Part of a small language model's weights.
Size: 11 layers, 9 heads of 64 (1 for keys and values), MLP 2304 SwiGLU, vocabulary 50257.
Training: a variant of Muon for these matrices, 914M tokens, 6604 steps.
MLP neurons of a small language model. Each row is named by its layer, matrix (gate and up: input weights; down: output weights) and neuron, and shows model dimensions 256-351. Each number is 50 + 10 x the weight over its row's rms, rounded and kept within 0 to 99. A neuron's up and down rows have the sign that makes its largest values positive.
Before each neuron's rows, "fires after" lists the tokens most often just before its 100 highest values on Wikipedia text that the model never trained on. A number after a token or word is its count.

fires after: " and" 30, " is" 15, " was" 9
L2.gate1606:54 44 42 75 42 60 45 59 33 52 43 53 42 44 58 31 53 43 44 54 39 58 65 32 50 50 66 44 48 36 32 68 45 45 41 49 63 45 31 60 67 52 38 67 56 53 60 41 62 56 49 36 59 51 48 34 64 44 53 46 27 47 62 42 35 47 41 45 45 44 56 51 49 56 48 42 48 60 43 44 59 39 39 25 45 57 58 44 59 77 47 30 44 50 64 47
L2.up1606:62 68 55 66 42 53 51 40 53 56 70 48 50 47 59 47 48 67 56 70 24 56 50 39 48 62 46 37 55 56 37 62 49 37 51 47 61 30 45 48 50 30 49 46 60 59 66 33 63 72 41 38 55 44 45 29 51 50 52 45 35 37 65 51 54 46 49 42 54 53 57 51 61 50 48 69 47 47 44 31 67 33 31 27 66 55 54 13 59 74 28 54 38 55 63 54
L2.down1606:54 49 40 62 20 52 29 38 37 38 55 31 44 43 53 55 35 58 41 58 60 52 61 50 39 43 64 59 41 43 42 32 60 54 33 57 35 48 60 31 65 41 59 48 40 59 69 63 34 53 66 46 47 32 57 48 60 50 43 49 50 47 54 44 55 61 43 56 47 54 31 53 54 56 50 50 67 42 43 31 49 39 45 48 62 59 36 46 56 29 55 40 67 52 52 51

fires after: " " 60, "–" 12, "==" 10, " (" 9, "-" 6
L2.gate1599:51 48 40 46 58 57 34 63 45 76 28 50 44 60 42 23 51 50 68 48 34 51 62 43 58 49 62 58 62 38 46 73 43 47 65 52 56 45 48 46 69 57 44 51 78 50 55 43 48 52 51 46 34 50 55 53 41 41 47 55 44 50 32 52 38 47 49 28 43 68 42 53 49 41 41 53 63 52 53 38 49 48 44 68 35 58 43 34 50 71 40 41 41 41 51 34
L2.up1599:44 46 57 33 46 43 50 52 42 43 35 53 49 48 53 42 58 47 57 45 38 51 56 58 59 56 52 37 59 37 42 59 42 43 38 38 49 53 48 64 73 51 43 51 62 50 73 63 60 41 51 46 36 36 38 57 37 52 43 63 38 53 42 47 37 54 56 25 57 65 49 48 48 58 70 56 77 60 41 45 44 41 33 70 46 50 52 46 41 66 51 50 41 25 36 57
L2.down1599:51 43 52 52 67 32 52 54 43 51 34 75 57 60 40 30 49 49 56 39 48 61 36 51 54 58 40 30 43 64 44 52 50 35 60 40 56 59 43 42 36 61 53 41 64 47 37 51 45 42 67 44 37 56 39 51 51 55 67 55 44 39 62 51 43 41 56 75 57 53 47 58 63 53 47 61 43 60 49 60 45 28 66 61 36 46 37 56 51 44 52 40 41 36 51 40

fires after: " " 44, " the" 33
L2.gate2232:52 49 47 50 34 54 55 64 52 61 39 42 50 60 37 46 43 39 40 45 67 52 49 55 45 51 58 45 52 52 59 65 54 56 31 40 48 58 34 52 61 53 43 54 58 46 46 52 49 40 52 52 57 62 46 52 54 43 65 47 43 52 50 40 41 39 53 48 43 54 32 53 42 52 56 59 67 30 57 52 65 40 51 61 44 51 44 73 55 47 34 54 52 46 63 33
L2.up2232:68 61 36 53 44 49 52 43 50 53 35 57 52 51 39 49 45 56 42 60 47 40 41 38 53 60 62 28 52 59 54 58 44 43 41 49 59 56 46 59 51 43 47 49 54 45 53 50 45 47 59 73 40 58 37 52 45 31 37 39 40 52 48 48 40 47 48 50 49 48 40 58 57 49 49 51 52 30 59 55 65 47 56 58 41 52 54 68 68 43 46 53 59 36 48 48
L2.down2232:63 38 51 47 51 47 40 54 38 50 44 46 50 48 43 39 50 62 57 56 38 50 40 53 56 42 43 38 47 56 56 53 54 67 76 53 70 52 40 50 40 61 34 61 64 45 58 52 47 59 60 53 47 56 28 49 68 51 62 44 63 42 54 46 47 50 41 36 35 64 56 63 34 43 53 48 61 52 45 40 43 68 41 58 52 52 55 60 60 63 45 57 48 39 42 62

fires after: " (" 26, " \"" 14, "." 12, "," 7, " |" 5, "-" 4
L2.gate528:50 26 38 53 50 60 29 59 38 42 42 45 32 40 43 42 46 50 57 55 27 63 65 49 63 56 65 49 46 45 50 48 40 27 59 50 58 50 48 40 55 58 54 41 50 60 52 37 78 55 55 42 35 55 41 46 53 49 57 41 36 62 43 54 46 50 52 48 48 44 41 47 47 50 43 54 30 64 67 41 46 45 28 58 40 57 56 22 57 72 61 40 50 48 60 61
L2.up528:53 42 47 43 45 71 40 57 38 56 47 38 62 43 54 50 55 65 17 48 44 59 37 51 54 51 49 64 56 53 46 51 39 55 42 42 67 52 63 35 47 51 33 59 47 62 61 64 51 57 56 57 53 48 45 37 40 49 53 48 29 42 43 49 63 70 47 63 53 59 56 39 53 59 50 44 38 49 54 56 48 64 41 53 67 58 27 46 35 60 51 31 32 46 40 28
L2.down528:41 45 49 56 45 46 45 50 34 33 58 75 57 57 60 57 58 37 49 72 42 57 60 42 81 33 57 66 62 53 58 49 52 42 54 48 47 54 62 46 38 54 55 63 49 35 51 52 40 52 34 49 49 57 50 53 40 38 48 57 43 39 46 67 46 46 45 37 57 49 42 40 40 52 53 65 38 46 51 44 47 51 51 49 43 53 58 43 49 30 51 56 60 50 59 41

fires after: " |" 36, "," 16, " W" 8, "|" 8, " L" 6, " " 6
L8.gate484:63 54 49 42 44 54 44 36 47 52 53 64 47 53 55 40 41 58 57 48 56 48 39 50 47 44 60 49 60 60 43 64 49 60 54 43 50 55 31 41 55 50 60 51 46 36 63 55 47 59 59 51 45 56 39 42 63 30 49 52 52 50 66 59 42 43 50 63 67 64 54 28 51 33 42 65 50 70 33 30 64 49 52 47 42 53 62 57 62 52 52 69 58 75 27 43
L8.up484:28 42 43 54 61 55 61 52 49 47 48 59 56 55 49 40 50 50 39 35 52 47 59 44 58 35 51 52 45 56 47 54 41 56 53 55 42 50 56 44 58 45 55 67 42 47 43 50 43 59 39 41 48 52 41 52 52 50 38 66 38 35 51 66 34 60 49 36 50 82 51 43 58 63 48 46 52 55 54 27 59 44 46 64 56 59 52 52 76 57 63 49 34 64 52 27
L8.down484:58 48 44 64 33 48 59 47 35 55 71 56 44 44 53 54 50 62 44 56 44 53 61 41 41 39 55 53 46 59 45 50 62 47 55 61 60 56 50 38 33 46 51 59 30 55 57 53 52 48 54 59 34 56 51 56 33 52 44 44 38 45 55 51 52 68 38 57 42 64 44 53 36 40 56 29 57 51 58 67 41 55 49 47 37 61 55 49 37 55 60 49 45 44 41 43

fires after: " " 60, "|" 16, "–" 11, " (" 8
L8.gate1861:36 52 51 36 69 52 62 64 59 47 48 64 58 50 69 39 63 59 50 64 57 52 57 54 31 33 34 65 59 50 50 32 53 51 70 45 33 54 49 59 64 50 48 35 28 67 44 51 63 68 57 37 48 55 54 35 39 34 48 46 45 59 50 56 48 49 64 58 44 48 58 57 36 56 51 34 46 52 54 41 55 37 40 51 60 49 46 65 34 44 60 32 55 56 52 49
L8.up1861:53 58 35 66 81 48 61 49 39 49 54 56 51 34 68 47 45 59 56 63 55 66 58 55 49 32 52 55 28 50 59 48 37 65 49 77 49 58 51 48 47 61 48 53 45 54 33 35 48 60 50 49 62 39 58 59 31 44 60 34 54 55 50 49 38 43 44 46 68 57 57 54 54 72 44 33 41 34 41 50 64 42 64 48 58 60 43 49 42 38 39 41 56 55 35 45
L8.down1861:49 45 69 44 45 44 61 60 35 59 54 56 33 51 41 55 28 37 57 65 54 49 44 53 45 46 47 57 51 48 45 62 55 38 55 35 60 37 51 40 36 58 49 41 48 57 42 33 50 51 47 54 51 43 43 43 43 43 45 68 46 57 41 57 32 37 48 47 41 74 46 47 46 58 43 52 40 45 45 54 40 41 47 49 56 47 55 49 46 53 29 57 41 57 60 51

fires after: "|" 32, " " 18, " |" 13, "5" 7, "6" 7, "7" 6
L8.gate1907:58 51 44 43 56 43 65 66 53 50 47 40 50 54 60 42 68 59 48 35 51 46 49 53 45 43 63 52 35 43 56 60 64 59 49 37 54 55 42 63 51 40 47 51 66 31 74 53 56 55 82 30 52 67 49 56 60 33 39 47 44 49 55 42 35 50 53 42 57 41 40 57 43 42 62 48 42 46 44 52 48 55 64 67 64 44 39 47 28 61 54 74 74 73 35 58
L8.up1907:56 59 56 69 71 70 51 44 38 48 51 53 48 41 24 54 50 54 50 68 55 54 60 53 50 55 64 50 41 57 53 52 51 45 61 57 56 50 62 44 41 42 58 62 42 53 35 49 38 76 62 42 48 54 42 55 42 51 51 49 51 54 37 54 20 49 53 39 52 64 56 65 47 52 41 38 56 62 49 50 54 49 52 39 50 48 59 55 43 52 45 55 57 46 73 59
L8.down1907:51 36 54 61 61 51 47 53 66 38 52 55 40 52 37 58 43 57 41 44 50 36 50 55 57 50 58 61 47 52 45 54 41 60 54 48 44 41 42 61 51 37 59 36 46 54 52 49 57 79 55 49 70 43 60 54 54 40 52 56 45 53 40 47 52 66 39 48 48 51 54 43 54 39 48 60 52 43 42 73 40 51 48 43 49 52 40 55 61 38 51 46 54 62 59 48

fires after: " " 52, " (" 7, " was" 5
L2.gate935:64 56 43 57 82 63 54 62 31 54 30 49 39 52 42 56 33 56 43 28 47 48 62 44 43 50 50 45 53 44 49 60 38 54 31 50 61 56 38 46 49 46 39 42 40 52 47 52 57 62 57 61 45 39 44 56 42 59 48 40 53 59 40 49 62 75 43 57 51 40 58 41 55 58 28 40 69 65 46 45 70 42 53 47 42 51 33 54 54 42 51 44 46 40 47 37
L2.up935:72 48 56 61 57 54 52 45 46 45 40 60 58 30 32 30 27 28 54 44 52 65 59 31 71 53 32 39 40 54 39 49 53 38 42 43 54 54 40 40 48 39 39 60 52 54 51 55 53 37 63 22 42 49 48 56 57 52 45 33 47 47 53 57 51 65 64 52 51 69 34 52 45 56 45 54 46 58 66 57 64 36 67 63 55 50 67 64 68 41 66 43 60 29 45 37
L2.down935:59 51 55 48 57 54 51 33 55 48 14 59 61 51 38 56 35 65 55 34 55 58 55 46 54 53 51 55 48 37 53 47 47 52 62 61 58 32 54 55 40 50 41 58 56 55 58 49 45 53 74 37 25 51 50 63 26 34 66 41 40 38 52 55 73 37 53 50 56 47 67 43 59 58 45 34 76 56 31 43 61 57 44 41 38 43 40 51 52 50 51 48 48 39 73 55

fires after: " " 74
L2.gate372:55 40 47 46 46 62 71 40 56 37 33 43 56 46 47 43 55 59 54 29 38 59 48 42 56 39 51 59 46 48 56 38 61 49 61 41 53 55 35 30 62 56 60 76 47 44 51 58 48 50 59 71 31 38 37 52 61 42 55 25 51 48 59 58 33 46 34 69 78 61 56 57 45 58 29 41 50 58 68 48 43 52 53 74 55 46 34 54 54 40 40 51 48 24 57 52
L2.up372:57 52 47 65 48 59 58 62 45 47 47 53 50 43 50 34 60 41 40 50 48 62 52 48 53 56 60 44 44 62 53 73 50 38 42 52 48 57 34 42 62 53 47 47 45 56 56 53 53 40 41 53 43 58 48 48 50 55 60 49 40 63 36 44 40 74 41 56 67 51 58 55 58 42 35 61 46 49 92 48 46 42 50 63 49 42 69 51 73 54 58 49 49 28 39 50
L2.down372:44 60 41 44 40 69 52 48 58 40 66 42 39 69 42 39 70 54 64 55 50 61 68 52 44 63 62 56 49 26 48 56 45 51 70 34 56 57 40 46 34 56 45 56 53 61 35 34 53 52 44 53 44 51 51 38 70 51 49 45 45 59 51 61 36 55 63 45 44 41 62 55 48 46 34 54 62 48 47 47 46 58 55 70 55 41 63 51 47 74 38 49 53 61 41 59

fires after: " was" 52, " is" 16, " were" 7, " are" 6
L2.gate888:50 45 45 62 50 51 58 60 50 67 59 52 66 51 49 42 36 44 69 65 55 63 43 42 35 50 51 32 41 56 50 52 47 59 54 57 48 37 43 52 43 55 50 35 68 32 48 55 48 38 41 44 44 30 47 47 58 41 47 58 48 35 49 37 59 35 37 61 70 48 42 62 39 61 60 64 47 64 35 44 53 34 54 32 52 54 56 44 52 67 45 36 41 39 42 48
L2.up888:24 57 42 54 30 34 29 41 29 46 52 58 47 54 30 37 34 61 32 50 43 53 41 49 66 29 53 26 45 57 45 39 47 47 70 45 65 50 50 56 60 54 53 39 62 52 51 61 47 52 52 47 49 42 54 58 44 54 63 46 42 52 64 57 50 43 38 53 54 57 42 50 54 60 52 40 48 44 65 51 44 71 44 45 52 37 59 39 39 51 25 58 56 42 46 42
L2.down888:73 43 43 57 47 53 43 54 50 50 51 62 60 45 63 52 47 51 40 42 45 46 42 35 56 60 44 46 55 56 51 53 42 47 47 41 42 48 56 39 68 44 57 41 50 44 61 51 61 58 51 60 54 81 51 47 49 48 48 50 52 48 67 49 60 51 52 42 36 52 57 53 49 40 67 64 67 48 47 43 51 52 43 51 34 46 66 37 54 34 42 67 49 53 50 49